From a checkpoint of a small transformer trained on Wikipedia: 1281M tokens.
MLP neurons of a small language model. Each row is named by its layer, matrix (up: input weights; down: output weights) and neuron, and shows model dimensions 16-143. Each number is 500 + 25 x the weight over its row's rms, rounded and kept within 0 to 999. Numbers have three digits each.
Before each neuron's rows, "raises" lists the tokens whose logits its output raises most directly, leaving later layers aside.

raises: "ations", "ary", "ation", "ating", "ated"
L7.up1422:472450510495533495451562463543503463541513506540463513523498512524475469502512508473546524505508507477526518492491511517509544508485497507471492492485488514490524470572498469508484504513518550458505486505513554500487486507484485466494478496515507512486502488529527488538493544469488491488474537529507490510511510495497501505489477466469494540497454486476525494540512533492491515505495
L7.down1422:504505507488482519479516536535479502498487503506463459540528491488478473539510507516514530514456509533485493516501503525513498493487524529500540514500483515536480534524510467547544536491501558475509497547491540528487496454498464517494484499546483471505471473476466513492503494529535523536493520503531496517500490492516487508512485508521508438508504513494527506481483478475549465481475

raises: "Awards", " Awards", "Career", " ISBN", "\""
L6.up229:497508446508467515503486503499470504511461450489502484518523514490505496493514495452544520495496465457510532464465530472532535505550509451488484508474477497536493489505482499502509514475472472502567492541505503509518490532520511490551509519526475471514477476487483499508467505530520503484530531495511524527495513515543505490460424520482492518468525484468514511518493480458533478498511
L6.down229:479519523479523504552508544503489548521444497550508479491491517488525550496494517490511532484500494493477464536493498534487457501525508511501496491492456503483473495469526531522479489492506509498525475515549531501468526510504508451516529473525498487463501490474513557507555488511506537497498480461538490495461513499462521489472469496499512547531502516497457508517509449512512497515531

raises: "ation", "ion", "ations", "ity", "ance"
L7.up957:502480509479496467490527468468469488509519501528520496477500492529483526534509498481483519478470536544497475482491454528511518525491489480458511470500492519506518479499528530491529536462543522498469479499498485508475495550520472492501455475535510532487495511527478486481453515478475536497518511525508473464550497495439491509486482483512516507502463455521521558495488470523530562524520
L7.down957:535542510478515475508518478513465473461527495457499473510517513477533444511515477533548456520536451462498518508456536527483496510457497516473498503549476558532458493490513467533482511489501523530482497491483436517499520529537479506494496493516530509456494535461478503508463506464481569463448524489549545517485464501491514478522514515489467507491470531486526515505541548485529515471482

raises: "pen", "ph", "va", "ch", "v"
L4.up1014:453526490503505497507470496485450455552494509514477497479491460524515517540484491518519507503533529510507541540490524494468481513565531451464506462486506484512501499540490561475491506478532494486502483497488517467492474483449487488569510537475524512515513494458494519499492466475487452505498488494503494490516519501495477540490483492565496482498509493528508521499494461509472455543482
L4.down1014:504469504463518466470538500523499454525469480486492449512545516511525469492521511494481500509499455526535468500480502515503527485513526489506475541477496480492473497524479536505451524481474466506467532501553496496489505492482485507496486513456494482542496505474460512539514475522480458488476481511484504490487472496472533509468504527533554546492514487469475466495559475482502469522474

raises: "ality", "ally", "ose", " form", "stitutes"
L7.up1189:557444461477526499536494485511496524466538525506518489456480477520477524488498529459518514503433510487506514494509508513509515510481526509512495465527498487481483490480507523493511463489527545515486493469502519494484498521534469480508453506514454433512496455507506480482525484493501471505483510482513506567502492513533518471501499546510499500503460449490453525493501495556515542539508
L7.down1189:489495487511495522496483476476507487524513533503485506488483508482483470443536515515525510476501489509528518564498499522507485540516528512510513543462472515524508482484491437582521501506507533521468514488475502495496486535496452487525511504502504525495532505510502449495454475510533501515506495512484491521537468542521476497530513493480526481522501494508505459459481553521506492525493

raises: "'s", "’", "′", "ic", "sson"
L6.up1349:500498508525487486480478524437477501541492526489514485478491464521473522526465458507523527513493512544496506482488446457553480499476503491501484447465453535509470484489477507505528544509513505472531500509518490516480485526527507504505514511495482506498533495498483479469446502469475499454534511497503503530505496534488500466477472525517494540485496515482458497488485474537494540531528
L6.down1349:484471492524513470502489486434486530478512470525518488540509483437494493497463473512543503481500490525551499480508454539521474447515511467527482472496516517441473520481467516484535499500457507510462466522527454517497479496471457478468542519515509498516554462519496532447455495494502527530435501538527510500460440498556480514483496505522548515471485529510511487473477488526496492485506

raises: "omb", "ty", "ingly", "ists", "led"
L7.up953:523524480548510489484527483523513499505454533506478484494484502491499479455505475507451520507495490541473486478494488494510472563529476496484479498462501510520500527521460540489513512521503504496498541455496476532448526518522473508470534546511480461515524508554477488521493456490517532479511476474490507522530489487519536543504482501551505493516510480472481539522484497510511481501545
L7.down953:491490490495496515495524496515434555510555498476533507494468488498511447466508450488521460501510464493488461482489510492497529492470475492499468483496485452488495536528515512478506507534538478494538510459515523503543463516501527520503468498499498528509522469487524472523518476485487505511489511538489501500540519464496517502456467486473507541479464486470493523514510506533467492461491

raises: " way", "way", " Festival", "ten", " mark"
L4.up723:484498473467497487495549488459517489466471489493471526482489538489502512458483512546501548499470502523519534474461500510515483455493490502477514482499507472510515437496488525495469468496489484505491490516509482462460502512557468445477524515519453466495532513518477530490482497506497498539552518495515491484516497518503521497449503487493484495500485469452500454506503440496514501497474
L4.down723:527476514473469514485507470521481478500481535488525476478459487492523499444527515474534501522493485510502457484494474512482496522519503482528488442505504510459451470485470534471524479466529518489486499497468491478460484506495488502519539534497454544501485475480478536508507444530512497481500460497505482509488502508539485467453499528548511523490559502539504469477533544463512485518513

raises: "o", "os", "ations", "po", "aj"
L7.up1091:545515476483544487464558499476456512497483519477481522506514454494511495556487444486496536532440523521505500488505433533520473511523504481482540440504503523537491463503485517499487483528503487474481513448449477522455523521483485477473476528472510458504501498529465456483482515526463507482519486495476506526520539480539525487454448530481525526472500489495519525518469494509479515497479
L7.down1091:501472559478517490514532542478487550495471456450451503520518531498531436539473513537545501515493502491516493529482473481496536498486509476529499468455519511472538490526501489500492497511501513519508444483449530494516503503509488496472514469537508483516487532515484499535451521499499537478461475464458511482525495455504524496505464526497525489528507499486515525585494508502501484499483

raises: "a", "er", "vel", "qu", "o"
L6.up212:483475483527503488506479552487509466469442514512525515505513504494481476528469551493495514490506470500533535520489503522486493506480525547486496500452439542535520471502552503476525509521537488497495484460459509461475545510468462495486511515495554517585501521517540510486518497477492472482516495489512439523475516465525551523481474477523502510491505472485509514444507465483515461472533
L6.down212:494492464483500526525488511500485482452491520528518470510497497472494493540465525539491467504510466478497484465497490514511499518511497550535501521449516514525490503521472491469511522522464481486499497524499522533468461495472479505527526539493479455522510520499459516460482496466526462498461497471470507528496494480547508504491481498495531489458493501483477512513477483467542470496503

raises: "ild", "asing", "ase", "ased", "ases"
L6.up434:502493452480484529486463503504507499494495501520464481491488496499520459512512500478518491476449463498544499489519494528530549479458524505484497453500504521538501508507515540497490493505487518487506446531489485494482528488473481555501494489486513483493509476469523503521499471532529421496519507529486490516493487483492471531443526478507486494466512491495521487482508484503531525535460
L6.down434:522528504516500511481529539544523528546462470506466481531448520481510484530523506459495485488473473519489470479534471536468505523529498443486494491535478523477503510521476471482519526497494466476496484468514514520517477559510492494483508498502495491518488450492490474505525494508514487518508500500551499502496529458492521506515494491509468491519523511524550488464467485481494469496499

raises: "ine", "in", "ines", "iner", "el"
L7.up1481:521498527517506508496472502543491507554538448511498477501479501484508531513487475536493505523498533519514574522514541494509469513509517435460531489452534514517549497479485541504524523504492471476485513482502531508483464534522500524489461533521503512520550471511525498496504470550527486486501485490519495492467505509528492507490468483519511467509518520495464473503499501526477507519523
L7.down1481:542515482471465506501496464487512504482520524507484481490493492483520497473503533510468523489461515569460469471564486494485507505489495521482524496529513489487532512492501497523504492482492527504543508502529471506483492450487485486502536516502509537486526495496510427489491446480488502502498517472456509491515478489530490484490545457481493468521519529467507482452554486444511498496470

raises: "e", "icial", "oid", "imp", "ei"
L6.up1229:514495484501473516488484497491482531518498506514532506443519485510491487531547479489477517485430544510473534535538493519560521496463504501505517507542499476539517495461511524501504521548503510473521514491499537479521520501478467508479490462493468506467500490494469519508491445547502496525521479494493498531476481491511516485459477502487432549489538477499475532511472506493495515508544
L6.down1229:422461485476524528466514452468542498512509491547475514503509499498475490474514509518500490438498510502451474460475525486526480500481487535523492516484527516536530544498514464564489498506490463489516530510477492515501482482533511500501527496464464536486476554523509495460481502513498513500513502501513472536530529458513520497478490484488455504510517513503511470528535515443484487495501

raises: "ion", "ides", "id", "ify", "enic"
L6.up263:535514505505478519513499470491513534512484513483457509484489534514492533503574560492553525562460466485532518499482553517517490516466513510495517488447524528499484482484487499508522506453525477540513463513524506486483489513505513497536489513517543502533479491498483491523468475460501538523449504487473499528485524494539535526496469510489506485491484482487526525450506497494468529484521
L6.down263:515496537519533462537488499502490526493489478485463468488478527518505471480503486495514502523514502518480523495507468547495507524515492495504480460493477506473481522495492528482484470498488521503526476481525510467488466489501516528536503487502525531504496506522487505483483516465505485539495503514481515503532444540464449497511523511513510522538447492500549511529491492514499475532528

raises: "der", "rance", "ements", "du", "iers"
L6.up590:482513499497504484469522470521487526475533524502527509474495500461485534523484515515487527477452493515496505546525555549523500530531498471477523486468500541484485492535566510485458539481474495483487506462452509473444514515538523450487467511503531489535507489533518487482503453522477494503514499530476467506496512480521500528499480494471464521516464486471493528463461466527486505510473
L6.down590:467551510477503503512522477532473531463538529536518484455477530534478523509459487483456468484544499506520526512539534542504499481457453511470501487471532485522510474502493465484485482511543530501503474529523488480501499510474502443450489502535503470475512513473505526470523502543490531524515513511491505523473497479523520527489526543491492494502509496466519540442505453539472484497519

raises: "ires", "iro", "ux", "ç", "ired"
L6.up932:534479486466500522468521508483455480486518489471492504503500464493558505491498546466496465477487478499499496530491478515547502485538501515452490523496469511504501475470498504508445502509494504503497491471502500510457503478488524500498491499477533466564504471519449478549510451518492495526509500532480495513481540515498496518478466507486471491469505476506518515501530505535520490511497
L6.down932:509544547491470530498488509511543537549506476493465499498502535476494474507492486494457460520510506541521538512508472509477493561505506532490501493507525551513528532492498489556467505523469484488476508487513499480493473468468545494491507498506509493480494494478512519540515524522505497525480478468492524501502506481526500565475554504482532500489525502496506506476498528523492517509516

raises: "amed", "igation", " Succeeded", "uc", "ess"
L6.up1360:566555473483518491523472533495456515472500495522495488487521449479485499488510498565561505482493505473527506557496480488539496493472482477477501522477491498473499480515488474491476508483465479489505542508525491488493504490474456534516495513545478498499503495488498528527487512555499471495508498463500552505523478520465531537508529495508462496523491506489465450500522459502482541484503
L6.down1360:536460482536543493514490511466507476465461489480484451431510503504494518508510486543483479513482494483518507492487513511516520487494516481490510506516494485515498519494513497509498513537531484512469536520502451511485487494480473506483512471513478487491510512490537474566520516534491537502522492525519483493499495521451513499472491490514507461534509512480480513483533496512474529499515

raises: "s", "ish", "sh", "ridge", "sters"
L4.up245:470515502494508535511546505506515489539502497478504493479526493514494506517514465457508498481481496529529497467528486487547465501498513530508465454485500502521513504505465493500451515488493508523505519480470537541498492527489481481477431508466439460499502497505546523490500511503486496478482449471489457520464512493458529527498497511495527543471497473456534499464475480526536546529553
L4.down245:473493554475476456508516559529495508486481473556504469503495523506539467527541509481476463480488482508473501517506495460484521498545475507536542546465508501518471484473439525520528479514490514529494514508484484551516485485499458513512484506464485511496501504506512529516503495557467512478473508486503475468512482477511467505481486474559491490502539491502482498516522498512479487494525

raises: "ted", "ed", "ated", "ped", "der"
L7.up846:485523511465497446514484463509497509486482467520453501533517527514495515494469554510497533503448506486497520533480470537512483498468475468498538553512511534524535511548458493480511509465539492517530540483453457470526520510474533435531490497536465449480481482498456523498495497514511500517523531528499499516530499498468529442467505486528461509476463493470529505485503521485513472495495
L7.down846:442515456536472482492473501479545505505467495504489496517511446521495520483545458489534497474476468540488466471478483506496445492483521501499528500527478479494489449499504512503493425510491473501497511522530486530513488516535497503496477471506518516488505521496498503505524524528507513486454531475549513530495550527475509486491511498503492513480447487489462492482469495500482481477474

raises: "ify", "ize", "ise", " determine", " increase"
L7.up579:530487472481540472458474519519475491506514484518449483501481481498485480516485463492536449480512451488491486521511482499497517510556560468479504452508488491557523483517470518475495518517481471492513482475542484488509484493505502469530504510500491469498479464484478506536491536507464482484493501491541515498508511477483481482509525519524542517502443515443492502510468509506499541492502
L7.down579:517500505471455528485517521514530546533501466499547502517494539441511515511520507480489550511540541471544498514484525552534502482479485537486485475519497465484489494503477492506459472478501526479538457450470501463476515521502514508486469498494510510503519488510505510486492456511500517470465492542461500502498518503534517509489495472499486464536510490487513478470521489496455502512518

raises: " after", "after", " because", "isation", "ization"
L7.up1344:492495455537481513461504522517503498514491517477493523503528488493507478504512477537505475476517520485517519519536488477505526470487448455504583512535524506497478465488495483469462489491501486496535531465492520512521518505533476463509464535476493505471437510528509543520466499464517517495508536486489455491483522514478488511483482550505491489528497500502497531485495475475490479475510
L7.down1344:519484482525550496514502474520538514475549464487423510488501492471492515486481529479526538505498541553510485487458472492496495513496522503500513496551491466495494492494502493518484466510472538452500492464513498446488493486511482517493492517514483487520493462483467494495458521505470483542501519503511475509519493475547503484464481484496503497500505492495510506477485521524528499479525

raises: "v", "va", "vi", "ze", "in"
L7.up424:515541506521505475494528549469505502503469501515474494509564492524511494508497507484489505475515451486495504502501471492492489509554455486478563496532462495524516490533476508494520478507500510480562459490486479510501498496486505534522487515480507500519525475488520503497504446510506458441508509545495512486497523529486516541483529504557469480513534508509495498462490446550517497494506
L7.down424:464497520488514479487566472489535546511483509495465457466549486547514528467508490538547451497493466498547494466516477491499505486531486453501502490485482500492524542479458490458476481495457486468489501488507511517498448490452507505520498476485518518495552499495536517461455496534525491560484483508497479480524510508526501469471497526518522485501436526502463459486444482472542497533535

raises: "istic", "ass", "ist", "ised", "ized"
L6.up174:516501465474547542477468544478483483462459510510514487516481499517503509491496517520518520481503519467476523500527518508484519513538482458470503509406494485536498496488493509469487500494521482487520500487467504490528484476528536470489484536494527497475509506539489486491482500564451452458461497533545474488487505508512541536511537493542546515471485449477517495421466521515520503555448
L6.down174:515548499465440509545512462510496523503459492525530516526504496486538518552489487459509486533506501487479538476511448487475537494444482499492460544517455505497527508535480468481528478487498494505476519495535489511525493538524523506493521398508512430487512486512487525491507499480481524503488510538480470444472498471509488460469496511531449503480493449506533478481478509491479523509515

raises: "acy", "ately", "ate", "ity", "ities"
L7.up1307:519496502458515516513515512486467453489500505538489511497558505479494488487463545488506486482491492548486456515483510495538484509447484518484532481502469484537505489510545515491506547549443520481489519467462532521463480537492489491490503490504514501518472461490468518477517496470522505482485478538529461497501513451509506508521498519461446517494508538476512510480480516524499487496491
L7.down1307:494486517495472489532504519479501501480476526481489504493523504450495483481502526500467491508464525512544484481479553495527513458458475540457475500499534500537476513478509519526492481490477537516479513478528502492462439483528457539505477520494469503477521514492498491507532507524568493485474552522516499511484506464502523499517519545491504519516449508522553508496472505582502479450510

raises: " way", "way", "$", " size", "Release"
L6.up1350:499494485490512500472557539476472512471571525486451489476503528568485522470535471499493528506529488540539494513515476498464512450526474452476483509480464519496486502498487483515485525504525490505508504488475479533502482514544490475467474502514488478526505501534550525523512451494488486510480534434474503486476507493542533457470455541517530532474453512469498524488510497515506490514492
L6.down1350:529468486440517500489503419536526502481497512499538429521496504460483531490449506507487530502498496503511539533512516521530506522528465485486494455507513497453523496475489514540523514474499507514466493513482477503485492524436537498467502487543481493479494508480491496486509505466487518489499481535473501478481482521526516471481498514502509462501513520459509495503458497461501535466481

raises: " per", " annually", " each", " killed", " died"
L7.up354:519511505524541530437495542489506496474503518582517504451506528501513523527486514485517527507469501525483486542491535463486528530520529462491522453472503499503507456503526513493502469508492504488511464497473536523489483508504511485552531493499496491508506467501472521518511467510471492491507486494517534489492505525500538554476519441489474512451519495470516527516501497557520501481492
L7.down354:517526498496520503511552514532498493490485469504515498464544557540530540546483514507516496492540526493489515497483471480475498496505519507505497527519513488510519482483506513537468509525492540506499511509541517498505526495477535446502479511514504491483510486505475515524515526495466540523494474504552534493496482489468476480500489459508494557531527522494519489509499500531492516488518

raises: " why", "ced", "ts", "ens", " example"
L7.up1456:510494499499450494523502469547482475502505513493462481499519469481551506524499496533519546530482473511476492550539496559532423572482508526501504460506513527499512477480479530495503536527454516529488504496497527464472490491504527543527529495526477540548492465464519504496481496509515511477516519486524491497504500503525525542485508504526529510511483461505489476490502455499507487525497
L7.down1456:525487499457514464534503457542500488461488482514530534485508507491550489515494481493504533475492457502488547516497486525489481502521501468539518499517518484555499556510510525577460495494514534525506535513513529523528488536467488485477496507517480512497473517469511539459511520490579527476490536473508513490516544508489474494483520524483507502502505504488496523491485509516490480529521

raises: "a", "an", "one", " former", "ine"
L6.up281:521521403498412500477496483473516502482509507487501467499510457539484515478504483540495538520448479496499508517500496470536539492531498507472473494523512493513519497494475494469488506449535523545519537535481512499463520530503506520512505491513467548493476487569505501516508527510475511480525482471480504552512508502477515530514506480498465524501460494498517491480451467580504555499535
L6.down281:507491514472493503464519504510514468519517489521520511521513535483525485492555488509478513490492497492519497511486549482538515466519535513488473501476493533523452472527494509503505443519510528490492513515559489486494508506509517472491556493499527521466496530472512519507488455534465488524496502487484495486478491508493529468529514507491510519485516509473480511506513525472497494533491

raises: "zes", "icts", "ides", "ates", "and"
L7.up1489:504491487515474465483495469505498524479527531486486483499503494493502476478506486501511504534440506486477525501502512471525532472509514485531504463516516493513492491532492490489481533530499439506510483505483478514469442467535483531529494486538475509515489502482479497540492478516474456483484526475512525531516534533461521530522483515508476509506493487480493533511462464511504516515495
L7.down1489:523513468516509451549479513468529503472496488480491438553498513490487436459488514519467510514525516463467479509524525507468521487550488471511454526500511532488494481505493440481440502549515559521498460489499486504497461483464502503476505485519513505513494463554500517507489527464476508502479508499491475536482560510530465527503508459471500452444501472506515511471523489486530492525462

raises: " Sweden", " Poland", " Israel", " Philippines", "United"
L6.up216:527459505510471521510459497517484449500498545485496469523529468485491465500496538529519519487491515478481518561509505510510521506475478501511513512478455474494551526474516532491503515493525479484479481511518526524505492489511528512485473497520513437501437486492479529527504489469530474493490473497493521471499492498479499485468524526493476511505506488489501516478479510486534506555471
L6.down216:484500577486458467502507498515525474554463486513523504517496510528527503558478487473466489481492502536470471531504502463469526541506506506520464523500482499428532502492459477559516522488492504478484528516451481517502496502464487519516495479542486534465507547461469492509472546492453465512513511499521485508497511483495508488511539510550499500523487565536437528521474504511478505480506

raises: "ize", "ories", "co", "ari", "istic"
L7.up635:519536574511469492537478538508515478493527511496518507505502471488474494524518533541516487470465471492468527530478502488511495507484448476497494505442479491513486517477497524464507518468533484535495493541483470520518493500478476568472516508541505517486458477489517479484448467500516557479473487487523513483458533525501566520468520491501520501468505529491471510474523503488510532505503
L7.down635:522532535498482525502578466498527500473494488493515480463517538455504510506491474518479508521501509499473517500458492506484493514482519481514492460501508499532491560488501540498503508499497478482508472469547479521516523492510484560505479481492530496451439471460510450458456519498463494498513515502464427503525476455522508481514476509530479500530499520489510512470490534501520515498478

raises: "et", "o", "na", "ne", "th"
L4.up49:519500483506527498501479518499533513527505513503482477515511480490536514493549518493466477531494496504523493471501519490500510541541510496527510470503493496546499488494479523471480488501497474490524496476487509517464502500503477483499490523503485503538526484520498527495487451540494539513551477497483543486489518510521504508438523482532483480508473520523541482447481483534504493529478
L4.down49:436482476508438482525490501523505473456456490485469499542530503496516465486516523522491538524479492457491515500522481467542518519520497472489493502497543511553483509520526520527493470515474512492451480489497463452488499473493464509490541478521529492474485469490520506510428455543527491468531503493486486488509529449473523467551491513459536490499510507461514492482488481530490478452485

raises: "hips", "hip", " position", " positions", " role"
L7.up640:532490471506520506508521526504498492478537487489498454471514463431438530482498478519518504474495477511502495511488471488536494508471507497516478472539466554537454507463507479488513565455510456501488502502488488530524505531496511487468502461592538471572488563504495544473478505477538494519501515460517422500477505520480495513488464508473465537462470483504482531497503449531494505487442
L7.down640:526495497502479505523501526516489479521489455499501487487511509527507523567472439513492513466524487516482499511492497474498499501464552511482494517511486483486481466516545488549515535509505558517542486491502483478475468511509516490503504518528501483497484484464467558499538525495483504524499514478505501511480499492548486487507484492496495520516499517498513469522508566508508483504476

raises: " King", " king", " British", " Spanish", " royal"
L6.up1419:519483509527494502445524485486498492504540462496485508501512451485484456493522498492483486547519530511539465471503503466561513488520519480467509528473522491496549462554492485512482550449477512467492485502502539473474480509470480514512536494483523526497498537502502489496467491497497504467497493487549500498490509471491463502481511508557477566474491458493503529517506491538485547458463
L6.down1419:492493478500502513508564470460487509525519521509518504557520490511504475497514505497454484534466553525506525506521494480528559543494540524484489521497515495463512474494464492558473499505509481448543501507496505512474485527517502521502481495449491524508521509475523451481542522495545447473529474513498526509484512480514504482500539509533502490468510477481483563521515536518513523471488

raises: " Brazilian", " Moroc", " Australian", " Belgian", " American"
L6.up1025:512534497565432499422498538507460449482502471505523509489520476471473473541513464450541509474521484515511517521516519487486504489476506489460563480544490478528484503551470537482518494511494474500494548515509500476554455521471472517524475550485493491506486517530535545486462484511486492488497534475488512503514490480502537507519509519485459497471488483485476537468476449492496474494516
L6.down1025:473512534472542500524512495539498519516482542519483498533497560542474487537493488492506512514467529533501507524493473499474552504483498487484480504518509477486518468488501502548534485529490524508511468493502454557535493510509489481476478482552519495526504492485497476467536511495523497486480472530517522463524474501505494487519523477533499479510472480501488550497475503477483476504483

raises: "o", "og", "unt", "oes", "a"
L7.up791:531515490482487503487527499499498462484532529510482494521494500461485458491515519484501490461485498513498551516500518548524487495507504510460511449445468522518510482536500555479509516498523476498524506488488473493474515508508459528491518525522500466482510416489523462493523487527462470499505506485500488526465502521514503519479476522523560473520511485509512493481480481496536511500470
L7.down791:483514484450511516514511460532534452445521501474487502489497517496465486538493523500518536509518514479510510490506494505510492475483506501503555485473475438491476471501486490461498497493526489533477523438519536479497499509494506511519511454467529511522472541509526491486526486507492483504494567502573489491512503533503504474544470490500518490502499529493476500532520547469479484433514

raises: "ictions", "idents", "ore", "ils", "és"
L6.up1302:487523472493517512482512508496432508506494520492482443537503510510515461528577508503512524497499488486486541519509474472468521482504480533450514477496460521501563504477489532506505470473520559517463469448490481539510499497453530494488470481512475540511461517477472524552499502529484499501495493487502529525520504498498481484538533484495500524494531457500519510485552494503498482503505
L6.down1302:516512486475499464549479464462507531483496515478488430467459517514472508458504449514501531494465491500484492493483508456509521465441531487500493482514509511500494502509483469486470488494510483462491500551511480483503486514469498564501471491492486505503506536527465479503490516472507513492445457528514477505537469528502473477529457512540528467493516492452491483524456508480517454527487

raises: "a", "te", "age", "ana", "any"
L6.up612:506507480546495510484502484470455541516513511527485494517539503471485510479554489498469539527445468460524525545522515537542481517496498554515480490449516493538464492519547523457504521508473476512490518475520482494448519496488522516508488467509482474547522528485478519523478458494488529484477453543525477506494542495490524510511506504547506529518451473510537473463479537527540501497491
L6.down612:483529505515471516456471476509515478494545492492528487465495535501498501547503522532539503506496454504475516477468520506481496473501496465519481485475491530486483506496468517514502474535520515520498489484520503504505496465505453514529533494509534477526506489539479531504495475532539475510520489491514508515496534500521555523478451472503493527515496525510480526511520512523519525490507

raises: "ids", "iss", "now", "it", "iller"
L6.up928:490525473521501527499518491503504497536467500483519482486508488429529448505491515513548473499444448534509486525501494515462442482499525501521496466514465523543487477480480495486481509470541443535510479468556497518476466513496455508489495512532465496518525478508525485490503481500505496513494503465524525515482508505418502512530489511449521537508501508483468515475455501525504520533500
L6.down928:451525488514496486501513471506542552461522496533489499487524516471516510485493492487500501497534446498464535522502519486466471455483518497475513492552523513477456509509502520489539494480465534463538527486467526527517536499492500510513540553533493508510480510472474462477490468485508491481497487542539557496499507488482486487475533510527445517540502501496530454469487505472495507528479

raises: " it", "ied", " for", " ====", " them"
L6.up1532:490493516497467545489522481506521476517535478514507425474519524461521520519516508477498486523482491489520484531548515528510527495534545498503500498506493519514503520551497542506513524508491515532500467469497500457496479476511501462525451496488494492484486508516472506505485500507553497503494457495518503487541512503511512490475494490469460497500497477514486501517498477505444495522510
L6.down1532:491545528439503491548474495496478507460488510507493475477554518541513501483480514496519460504461539511479485471520511472449524504459463505507487487498502460487507488493501460496515486518504499544472514482482485541502514484479484505490461523476485490526496507475537491507496477474469497488447491533527545527494519510474512505521502502505452485505510481531511522537486500471531502455540

raises: " be", " would", " might", " should", "sey"
L7.up828:527499514523493519525516534461442530500530479459526509465488484515506513515528526521517558512464505492506480539555477514519496487543522535499496507488476476475495522496478516493502480511491487507526491520445499522486405481485532455536493499517504456530454493494474477537518495486525488456489465471501483533488539517489492517533527461461497505476522536498479475467484513498498538514496
L7.down828:485487499515490501495509491512515501532505439475525501525505493478497507513557540504505493527493456543501493506517503521501498515464469535518507507497482522500517564486504488491486464490492469496510516542439492488476466482515489469537490518502509483480484531504511489474494521473509504460539506509485510515504513499468535501508480508490532463511530493498491489496493497488448481493536

raises: "aughter", "ude", "ared", "iner", "ood"
L7.up875:508499501483489515502491482463508503488527515471542478484516484524488471520508524526499491493495441510506490520487520486552436544481536491511539478508475478531537506460489494472498487459543482516550475453508497479462512528507483474520490483516499517480517507464499489510501509488551525517480513473541513556462486497481507546482539485470522502521517484452484489516521516519480473506490
L7.down875:508510524486482540524536519499513514452497520508465483517512496471485451499497493466475493479515492524538489469455517480500508483472498529482496502502498491503485510497474517568499488475491532484466489452485460478484524512475477460508521532473538510529512497506503511498457518518547484484542491492513559524490503491511461503479453496519457498535486461451532498476503486534495516524495

raises: "te", "ts", "ms", "ls", "ll"
L4.up1259:512516490492546493456454482498435496535488509512470511505526457541538543535474513515475495550511532534496479509474564500523451503543491477444498486530453506500498495514496543514462490471526486547520474480467479542496462501502557452532508513479474499528491496489520453516499445496510459493533485494480443532509545562482510536457478512558541471485553515475504484446508472503474500531542
L4.down1259:472509481475530485479534505525485466543493539511496472510459530485493522503546501502468535504481477489516523531484528491498470546478548468506520531535450492505502508514509515512540520517546474551476517501493475489458481574490555491445471540521514535477493506471485523500509502517543510456493499503523511473494523516483459521481503471491523462483536495472508489508531477484473475501507

raises: " week", " month", " few", " year", " same"
L7.up530:490473477501489464479506507499523476508478463518470484543504455507464508491510495536495529504460505502500509505553471478520471488548541498487532506506486516525509488452536522499477470520530484477482490492473521464491502491489503483521465524532494524496500468511546533531508523524504508487520529463496475507470500475491513490455505505488505479512506500501496531519461493486497540503504
L7.down530:555488559497537512501507532454479487468518470501490501534506474562477473501469497520532510501527510527538492580484475537505490507501529494473486509491474559507501500481493490554489502543487523498497486479508523454535501524465537479497523467520507497457492467503502493496550492492492500513476477514484494522492493475511483484472500512473497511533493526516487508514484484521496416483504

raises: "ol", "ologists", "ographical", "ological", "ologist"
L4.up193:529459510463459518492513542480474477479551505544450475477476519501532493539550484536480494507478513498517523511534508476495512531560536473468498513527487482520512508487527504489494499510524466517491507486508526509503443524504481541500464469497527486468494437531497490494506482581518533492500510522486512514462482540491503526458509479499504497503457486505464507433468455545539501542467
L4.down193:526544490500505514523497500539490479470480499481475506541484522505483455484408461510495486475492535499502514474481509502531470495518503548454469530461453530501499476497485470477532474487482553503491498502479500516493554544509484496527511495524509500538528503548538503518516491536533478490481491503511491538533496515462490512483444540508508536489517491533464523462520503447490478483500